Weights of a small transformer language model.
Architecture: LayerNorm before each block, rotary positions, biases, tied embeddings.
Training: 285M tokens, 8707 steps.
MLP neurons of a small language model. Each row is named by its layer, matrix (gate and up: input weights) and neuron, and shows model dimensions 144-207. Each number is 200 + 20 x the weight over its row's rms, rounded and kept within 0 to 999. A neuron's up and down rows have the sign that makes its largest values positive.
A block is one neuron, or neurons of one layer that tend to fire together. Before each block is what it responds to, as a language model described it from the Wikipedia text at the highest values.

Responds to: Short first fragments of words broken into pieces, mostly a capital A starting a word at a sentence, paragraph or quote start, such as After, Aristotelian, Ajax; also mid-word pieces like oin, á, b.
L11.gate475,172,216,179,202,186,221,229,198,202,189,216,182,224,204,215,204,234,195,199,224,218,203,218,164,168,169,211,195,229,198,201,217,192,171,182,210,205,218,189,208,169,251,190,192,225,180,206,202,213,185,201,167,173,182,224,182,213,243,217,227,193,201,181,183
L11.up475,216,184,171,194,221,197,165,191,208,218,188,188,194,227,206,214,225,200,203,180,197,185,175,192,197,199,235,198,198,202,177,213,190,199,207,183,224,230,208,219,222,217,210,197,214,188,222,239,208,242,187,215,204,204,205,192,233,216,185,198,189,231,243,201

Responds to: Second piece of a word split at the start of a sentence, heading, list item or title, especially O+ne in "One of…", also A, P.
L3.gate13,223,166,160,211,219,224,211,212,163,208,179,199,190,202,228,176,183,179,182,226,214,207,213,163,210,204,232,190,221,182,231,199,193,225,201,212,222,200,178,187,194,236,149,189,192,251,209,181,197,185,188,199,206,186,179,200,209,159,196,188,196,226,169,175
L3.up13,216,214,195,210,242,212,199,215,215,224,203,204,224,218,174,171,172,196,186,193,200,167,204,188,203,201,218,203,209,159,180,224,211,191,236,201,211,188,180,195,218,211,209,178,202,185,215,184,218,176,199,219,215,210,179,200,207,193,223,219,199,178,190,205
L3.gate22,188,178,143,207,168,209,200,228,202,190,224,176,151,171,214,144,199,173,223,226,187,234,193,224,202,201,202,173,178,197,223,211,208,226,202,224,235,198,222,193,185,199,185,176,218,173,212,162,217,179,210,171,178,212,190,212,209,208,175,175,180,187,205,194
L3.up22,207,225,175,215,232,198,201,150,213,190,205,199,232,191,190,186,196,213,198,225,182,204,218,195,221,216,224,177,173,177,184,183,229,207,214,192,191,185,214,226,234,192,227,201,174,182,212,208,161,191,162,173,157,174,189,221,239,212,171,193,198,200,211,224
L3.gate154,221,199,174,201,186,222,206,189,211,193,221,241,187,186,176,228,200,208,190,211,211,225,196,216,217,184,192,180,155,233,189,199,214,186,170,197,185,195,237,191,197,194,204,190,213,219,204,176,208,178,220,179,213,236,197,200,201,218,193,210,175,165,199,205
L3.up154,225,215,230,175,211,184,215,211,204,176,226,178,160,218,177,193,210,207,234,234,195,198,212,192,198,184,182,165,161,209,198,209,226,205,218,170,222,167,225,227,215,146,212,190,202,191,220,213,207,194,216,191,182,194,213,193,215,201,203,199,207,204,227,152
L3.gate265,202,193,219,211,181,217,208,226,195,197,173,219,194,208,197,207,211,196,235,187,183,157,205,174,196,191,188,237,194,160,199,219,200,191,196,184,180,215,190,235,161,191,213,204,174,253,179,192,241,193,221,205,217,215,193,204,224,197,187,194,169,190,190,221
L3.up265,157,192,204,180,233,157,202,163,186,200,205,240,201,191,180,183,197,209,214,210,204,200,181,196,250,188,236,195,201,220,210,226,209,223,189,206,247,207,188,216,198,202,208,173,178,181,194,213,232,189,204,220,170,173,165,233,195,220,228,172,197,214,197,168
L3.gate299,161,184,214,174,198,212,190,208,185,191,187,200,188,194,213,205,207,204,196,238,187,174,221,186,199,211,156,188,181,209,214,174,218,196,193,190,194,213,193,191,226,219,184,183,199,184,193,194,210,246,227,200,254,232,209,216,182,219,231,202,203,192,211,226
L3.up299,202,178,200,189,171,186,210,195,160,203,227,233,202,203,194,205,202,227,178,180,206,184,200,196,230,193,189,206,180,234,211,167,199,199,202,192,190,164,216,217,226,212,215,213,191,195,212,155,188,179,217,193,213,237,228,205,205,211,177,184,212,161,215,228
L3.gate343,217,216,184,189,240,260,186,194,190,192,203,206,207,180,194,213,196,233,249,219,171,203,212,208,198,181,197,189,166,222,235,201,247,197,202,180,212,215,206,190,200,188,182,200,190,174,192,176,216,191,188,176,198,206,195,231,241,185,181,173,215,210,192,167
L3.up343,209,171,213,161,231,216,185,194,177,210,180,198,211,181,211,205,170,201,187,232,196,161,207,158,230,227,196,186,224,198,201,231,257,201,215,203,176,214,200,180,196,203,203,225,190,168,196,151,186,206,191,181,205,204,208,217,199,193,216,188,183,182,176,205
L3.gate474,208,192,191,191,200,191,186,222,188,181,190,208,183,159,199,206,220,231,199,214,209,178,204,193,175,180,237,191,207,224,234,204,210,196,202,164,199,167,233,190,195,182,187,211,216,206,201,172,185,218,215,185,226,192,203,218,206,192,186,141,195,197,219,178
L3.up474,204,190,167,167,223,234,222,174,199,199,187,207,209,188,197,224,199,213,183,171,189,210,235,224,195,181,152,195,165,202,232,193,209,198,194,224,178,161,209,209,228,189,183,192,232,207,163,189,219,239,198,186,202,210,202,244,204,224,205,186,175,206,210,203
L3.gate527,203,213,205,207,179,187,213,204,164,216,204,162,228,205,195,205,221,190,205,230,231,205,214,189,160,221,205,201,156,207,217,181,191,196,178,199,185,193,199,167,229,201,236,226,202,159,168,213,172,189,172,189,178,217,183,205,191,211,201,200,175,229,207,193
L3.up527,202,221,199,222,221,206,196,178,175,197,200,205,198,131,214,172,205,213,216,231,205,214,191,227,211,201,191,200,215,198,179,196,184,197,199,210,189,224,208,206,207,183,238,197,193,176,207,223,208,194,198,177,200,209,178,211,230,185,230,189,184,218,248,195

Responds to: Suffix pieces that complete past participles or past-tense verbs, mostly passives after was/been, such as describ-ed, estab-lished, overthro-wn.
L7.gate50,186,219,179,186,196,162,217,192,176,203,212,223,209,216,166,190,197,246,216,198,199,189,189,217,210,195,256,186,191,197,169,195,235,227,226,185,197,172,223,213,223,230,156,190,227,240,237,211,221,208,218,166,185,211,217,194,200,218,206,214,216,199,187,202
L7.up50,196,217,177,202,205,225,184,219,171,188,182,193,185,237,229,180,176,196,192,233,199,192,197,164,203,202,171,236,210,208,193,211,211,195,176,208,233,191,215,203,238,177,211,216,209,190,203,209,197,184,191,201,198,214,208,226,168,211,234,157,206,219,169,190
L7.gate101,176,191,198,179,219,210,173,230,219,229,221,207,187,218,213,179,175,203,193,226,208,223,198,158,210,212,228,201,186,199,221,185,202,201,181,174,197,182,195,173,202,205,228,209,175,176,202,179,203,166,219,201,193,219,194,223,191,205,189,231,213,188,190,234
L7.up101,193,209,189,217,193,195,259,203,199,201,206,188,217,209,158,189,208,202,186,176,167,198,202,179,194,180,184,207,186,192,198,212,232,210,168,196,238,192,220,177,190,167,193,177,194,196,205,193,204,225,213,214,168,214,215,214,205,193,197,225,186,214,198,193
L7.gate163,181,192,201,198,218,206,221,206,201,213,231,203,192,191,186,220,190,171,173,231,202,232,212,212,162,198,218,212,172,185,184,197,202,205,197,189,201,198,205,228,208,194,160,186,196,200,231,174,213,191,217,151,197,214,191,209,199,222,202,186,208,233,208,234
L7.up163,215,208,169,221,231,151,183,211,202,198,200,209,226,168,175,191,168,214,200,203,206,155,191,200,206,169,207,165,213,198,219,189,206,170,200,183,186,199,178,219,197,205,188,206,219,224,173,171,195,205,179,227,168,186,206,184,188,171,201,228,180,204,234,230
L7.gate258,183,238,182,169,183,217,167,205,180,213,204,223,205,199,205,192,219,181,183,201,207,210,210,157,168,210,229,177,197,174,206,217,183,192,201,190,208,221,184,231,209,221,210,178,190,182,192,167,211,197,239,189,222,224,233,185,195,177,213,183,167,142,206,220
L7.up258,199,168,189,160,196,192,227,178,180,185,199,210,237,226,193,188,177,216,176,183,166,173,188,214,182,212,189,199,194,207,217,197,243,144,174,217,207,202,214,201,207,216,194,216,193,179,211,206,194,201,181,188,202,210,200,230,236,227,213,235,202,178,205,202
L7.gate259,172,207,222,181,227,164,184,238,192,176,200,210,223,223,205,145,170,188,196,188,176,232,193,194,178,173,186,196,187,190,195,190,193,217,218,185,211,163,207,213,186,196,210,210,202,204,189,216,200,208,204,247,212,217,230,217,224,187,190,233,159,208,218,211
L7.up259,193,180,198,171,207,231,215,204,179,194,191,172,237,210,193,198,197,208,211,191,218,187,174,199,212,184,209,196,213,192,229,222,215,216,198,185,226,181,229,218,205,184,186,160,228,211,218,217,175,177,204,205,163,197,179,197,219,177,183,212,194,198,182,214
L7.gate300,179,228,190,183,220,223,205,233,196,239,202,239,226,177,195,216,185,206,204,222,193,191,227,199,201,212,221,186,203,189,203,170,224,217,229,177,190,205,216,165,222,202,191,204,194,171,166,202,212,197,243,181,179,221,216,195,220,183,197,191,206,180,202,214
L7.up300,187,194,207,209,210,195,199,200,220,185,177,192,204,186,187,201,188,181,180,157,192,191,215,183,203,186,248,223,189,234,193,180,193,202,209,187,212,185,208,178,214,197,185,190,196,188,203,218,201,204,228,198,172,175,239,195,206,201,203,213,204,199,187,245
L7.gate450,201,176,224,231,229,231,173,194,219,202,227,226,172,210,189,199,142,240,168,237,191,196,221,169,235,199,222,230,192,178,225,196,203,226,179,192,197,181,190,187,214,169,191,218,196,194,187,177,193,203,212,197,189,190,200,188,188,206,182,233,176,223,167,190
L7.up450,206,165,200,195,194,187,169,193,208,238,229,225,216,203,191,233,197,219,198,180,221,219,215,206,197,217,210,230,213,206,166,169,176,176,199,149,192,217,227,199,179,226,194,174,180,173,218,152,194,208,174,190,222,226,185,230,203,195,187,201,218,201,181,209
L7.gate554,181,221,203,196,224,231,193,218,198,187,203,225,193,195,200,223,203,167,192,206,200,232,197,200,173,198,218,167,197,168,186,173,227,227,234,173,194,216,154,202,214,196,212,193,181,170,194,199,191,195,199,187,180,233,170,195,208,186,191,182,207,156,200,188
L7.up554,178,208,186,188,177,229,180,199,181,211,198,202,233,179,167,206,181,215,170,191,216,224,183,146,200,220,199,226,217,202,221,213,171,176,173,234,187,208,221,202,178,215,230,223,205,220,235,221,210,215,195,188,172,236,205,241,219,200,216,196,214,188,197,222

Responds to: Word-final pieces of past participles after was/were (kill-ed, born, built, used, restric-ted), and field-label words in infobox lines (Born:, Order:, Champions:).
L11.gate221,222,192,203,215,196,188,183,191,192,176,174,191,200,227,224,190,188,156,191,194,198,188,228,204,197,186,203,204,231,192,178,207,229,164,196,208,211,205,211,208,205,163,224,183,170,212,189,208,203,217,217,172,194,229,164,164,228,209,194,176,208,197,193,210
L11.up221,200,171,177,222,213,259,182,187,193,176,218,226,182,229,200,190,180,211,192,210,218,220,224,180,194,201,190,176,192,173,204,174,197,217,194,201,217,197,189,160,216,201,165,184,168,204,167,179,207,182,212,177,159,214,199,231,198,199,223,234,217,173,210,208

Responds to: Word pieces of a word split at a sentence start, chiefly "ith" in W-ith, also A-t, D-uring, U-nder, plus "20" opening a year after an en dash.
L7.gate118,156,174,173,185,197,192,188,193,198,206,202,239,217,209,225,186,221,212,183,212,198,194,207,187,222,171,211,212,210,268,191,193,195,202,185,202,163,214,214,173,184,219,210,196,193,195,211,204,198,193,176,201,202,219,241,213,191,228,199,209,234,218,170,225
L7.up118,214,190,243,191,203,194,203,180,202,210,162,207,173,192,197,183,183,212,180,200,224,190,213,193,223,187,219,206,218,221,180,207,183,223,239,220,221,178,179,204,218,224,188,170,198,177,172,217,246,163,208,186,197,231,185,255,202,190,214,208,201,189,245,225
L7.gate170,192,223,187,185,212,227,204,225,211,208,210,189,210,214,176,221,232,184,202,192,209,204,225,210,182,160,227,196,156,184,221,208,268,193,220,178,193,241,182,204,220,199,200,190,207,186,172,225,176,176,163,214,169,200,211,192,201,198,169,192,172,191,188,185
L7.up170,220,171,204,183,229,206,230,250,174,155,173,228,200,192,183,167,228,186,207,195,190,185,201,210,198,177,186,195,218,183,203,204,190,203,191,176,176,195,194,193,183,201,189,207,207,213,190,199,192,218,214,179,206,221,155,200,212,204,175,216,153,183,219,203
L7.gate244,186,164,179,165,204,237,206,195,161,173,200,170,182,211,203,208,178,208,208,219,214,222,207,211,185,232,199,212,209,195,183,183,195,192,207,201,218,179,220,190,203,237,179,218,186,233,187,187,189,206,198,182,183,199,208,207,210,191,224,187,167,215,206,236
L7.up244,188,165,234,181,203,213,187,203,181,210,209,217,183,213,197,198,171,199,206,168,228,179,193,201,221,201,165,213,203,195,201,198,223,185,186,195,243,211,228,196,208,185,227,195,179,216,176,214,196,208,220,211,214,207,181,201,188,182,171,234,215,218,220,195
L7.gate362,183,228,208,203,206,209,206,209,206,144,212,212,187,206,191,196,187,163,210,196,187,226,231,216,201,154,216,214,188,242,202,198,207,211,211,197,218,196,206,221,200,201,188,201,236,189,195,207,183,221,163,203,227,208,171,203,179,206,200,236,202,208,156,223
L7.up362,196,178,234,222,225,234,180,194,208,198,227,186,198,196,236,176,215,215,209,210,176,196,213,209,196,179,156,230,207,202,177,223,186,203,197,207,230,204,161,202,194,199,215,229,182,213,208,201,198,201,206,191,206,199,239,210,215,198,186,195,186,197,180,183
L7.gate380,213,206,194,178,205,240,160,202,188,205,192,220,197,207,205,220,168,216,219,192,235,217,227,188,200,205,184,193,191,223,222,188,213,198,187,164,218,219,213,205,183,207,196,187,201,219,171,189,213,181,163,167,168,188,204,205,198,163,175,187,207,196,196,221
L7.up380,200,226,194,218,223,211,181,219,191,212,238,179,199,167,201,183,186,182,186,228,164,207,172,195,199,169,227,219,243,194,182,201,191,212,188,178,207,190,183,159,184,184,193,204,169,199,193,154,182,181,218,176,205,221,198,213,217,201,157,208,154,216,189,218
L7.gate405,190,201,200,197,152,194,206,230,194,205,216,189,207,201,226,199,185,188,214,249,220,183,222,218,195,189,220,201,207,224,198,221,188,201,188,217,206,215,179,246,191,181,216,188,190,221,213,160,204,211,201,181,218,176,167,213,200,169,168,221,195,185,186,209
L7.up405,161,212,200,207,179,203,222,199,197,212,197,252,201,204,239,175,208,169,222,217,202,218,244,195,201,203,180,207,200,204,210,178,208,168,198,243,200,166,187,228,205,195,203,208,173,222,185,204,203,209,207,207,198,221,196,216,171,227,210,231,165,186,194,208
L7.gate431,186,167,169,229,197,226,205,210,186,206,232,193,179,207,196,170,175,198,181,200,206,161,174,227,162,203,227,210,209,217,192,180,199,215,207,204,228,207,206,177,204,197,205,178,214,179,231,196,208,192,216,151,191,187,219,249,201,188,183,195,185,226,178,195
L7.up431,204,205,190,138,192,217,186,204,193,180,201,203,195,198,131,232,210,224,206,213,199,186,204,168,229,218,211,210,192,164,195,240,193,188,218,169,183,177,187,216,185,191,235,209,222,214,213,188,217,177,174,179,192,194,177,213,204,225,159,182,188,182,174,214
L7.gate526,223,179,219,174,201,219,166,207,201,226,190,198,209,238,206,171,185,202,219,199,205,204,217,184,222,252,215,183,214,206,196,205,187,202,180,206,221,212,196,193,179,188,203,207,203,204,177,202,171,184,155,191,180,208,209,169,214,234,196,194,232,210,221,206
L7.up526,211,209,205,226,239,203,219,212,199,153,213,177,159,212,191,181,202,228,219,232,190,231,195,215,211,183,202,184,209,233,197,201,189,188,214,202,214,201,210,192,178,199,203,164,225,196,168,202,195,170,214,168,187,187,192,195,198,212,185,211,220,216,190,232

Responds to: The word "of" after quantity or part words (three of, many of, some of, all of, portions of), also in "south of" and "Kingdom of"; weaker on "all", "most", and mid-word pieces.
L7.gate28,194,226,225,220,191,225,191,177,196,198,221,221,218,223,199,182,201,216,197,220,200,184,222,194,196,163,187,199,188,175,210,239,203,165,195,208,190,190,174,244,196,198,185,213,227,178,210,203,191,192,171,187,174,226,197,190,188,185,218,220,201,231,187,198
L7.up28,208,216,212,198,229,247,204,196,230,195,227,166,172,180,208,203,176,204,206,195,176,190,210,148,220,185,214,225,193,184,192,211,193,200,182,214,194,175,190,200,183,166,171,175,178,204,174,191,212,201,256,202,234,199,190,222,221,225,230,202,149,241,194,191
L7.gate76,222,213,179,186,239,197,225,201,223,206,175,165,224,213,211,207,142,202,187,218,164,185,189,192,202,191,192,183,224,214,204,197,156,162,205,207,175,203,201,188,189,218,195,210,207,179,205,168,211,210,188,187,202,182,201,189,221,200,233,202,174,173,216,206
L7.up76,248,200,226,216,193,251,207,168,179,199,207,203,204,178,170,195,190,183,199,203,176,199,190,152,211,208,190,191,188,216,226,216,206,195,214,203,196,221,247,189,208,241,229,212,203,252,225,235,201,181,208,216,227,209,212,179,234,162,189,199,210,175,209,192
L7.gate104,203,181,235,231,211,196,206,159,211,196,202,196,191,200,179,215,223,213,199,208,205,180,223,195,188,218,221,187,234,217,176,166,172,203,223,203,206,211,212,209,195,196,195,237,179,203,201,168,229,162,194,191,239,218,214,237,198,187,203,185,158,167,206,208
L7.up104,187,188,216,177,178,223,232,197,196,211,225,211,172,230,171,238,169,198,186,189,210,228,213,227,202,202,200,172,194,205,177,198,221,180,174,230,203,192,230,179,233,225,207,184,193,226,217,195,174,176,171,182,215,206,188,226,234,206,171,181,177,185,196,207
L7.gate142,195,213,218,214,216,217,183,220,186,196,213,192,252,203,219,211,177,199,196,221,191,218,169,179,201,181,216,176,180,208,199,225,181,213,242,220,184,197,188,174,167,222,191,178,201,220,229,176,204,189,172,203,217,177,154,192,242,211,256,180,187,187,255,186
L7.up142,211,184,204,194,189,216,222,214,208,217,203,211,235,200,211,156,188,220,237,197,183,172,204,169,210,206,198,207,200,175,193,187,194,184,175,191,198,206,199,188,179,225,218,221,200,208,189,215,183,204,193,208,166,205,183,215,165,201,224,218,204,188,187,232
L7.gate326,189,173,193,223,222,226,206,209,209,186,197,179,211,218,194,215,150,180,208,220,196,187,209,167,158,206,184,205,167,200,202,181,191,210,191,199,199,225,212,205,199,212,197,210,232,192,205,216,215,195,176,136,194,199,195,194,179,230,216,219,182,200,219,231
L7.up326,203,191,250,193,239,226,223,186,195,186,184,210,233,204,236,198,196,243,224,225,191,203,197,192,186,196,220,204,195,198,170,194,217,219,213,207,233,166,199,237,232,211,180,202,204,153,209,230,209,178,223,177,210,215,181,179,189,213,210,187,147,201,253,179
L7.gate358,193,215,205,195,162,216,218,199,215,249,180,233,180,219,190,183,180,200,190,218,240,191,209,192,197,220,218,228,182,170,197,216,202,165,198,203,206,174,224,214,201,198,210,224,198,215,179,197,195,166,223,207,182,179,207,201,163,213,200,210,238,202,214,200
L7.up358,182,191,178,179,199,171,223,231,197,189,204,205,159,218,205,216,219,221,198,227,181,213,198,233,219,184,209,186,232,194,186,180,235,155,231,219,203,152,206,218,202,223,200,173,192,181,173,184,174,206,201,207,219,209,239,233,171,181,179,207,199,213,173,222
L7.gate393,240,195,192,185,217,223,217,184,174,226,154,204,208,237,204,201,189,219,233,199,216,227,198,238,196,188,199,191,225,224,190,200,189,182,215,236,202,196,199,202,222,178,176,217,207,232,262,197,218,228,201,201,222,168,177,201,178,175,188,209,213,195,239,197
L7.up393,188,203,221,213,190,192,196,215,209,210,194,209,165,217,209,175,179,210,233,216,239,177,224,197,202,193,214,195,179,215,188,210,213,185,170,205,216,182,187,204,188,212,188,220,204,232,176,208,201,224,193,206,205,230,180,213,166,168,223,187,207,216,212,182
L7.gate519,190,190,212,209,162,233,209,202,216,180,185,196,195,171,239,217,231,228,187,193,219,216,208,209,227,177,213,197,147,201,183,204,210,206,209,213,209,211,228,189,197,220,181,190,165,206,181,200,166,206,211,217,198,215,200,162,188,191,227,227,208,185,219,226
L7.up519,214,204,209,170,210,219,229,222,206,179,207,211,205,213,213,184,190,242,196,196,210,256,188,187,197,188,196,202,196,179,213,220,241,195,210,190,210,146,186,204,170,179,185,218,191,208,201,191,191,175,203,187,194,202,222,179,207,193,199,215,171,210,187,197

Responds to: Possessive or auxiliary had/has/have after a subject, prepositions such as over, with, due, of, and the word-start pl (placed, plus, planning).
L11.gate301,247,166,200,193,229,190,214,224,191,150,194,190,171,202,262,192,216,183,229,187,213,210,208,176,200,205,214,165,185,207,182,205,232,194,213,162,210,183,200,185,196,231,216,174,229,186,191,219,166,184,199,192,222,209,204,185,184,225,226,188,194,245,182,229
L11.up301,211,173,174,235,206,244,213,147,204,208,174,211,215,188,218,197,173,196,195,170,195,228,194,197,216,206,240,200,180,213,202,153,206,217,237,229,184,192,166,189,198,200,183,167,189,210,173,192,187,207,222,236,184,193,186,200,189,195,186,209,196,176,232,213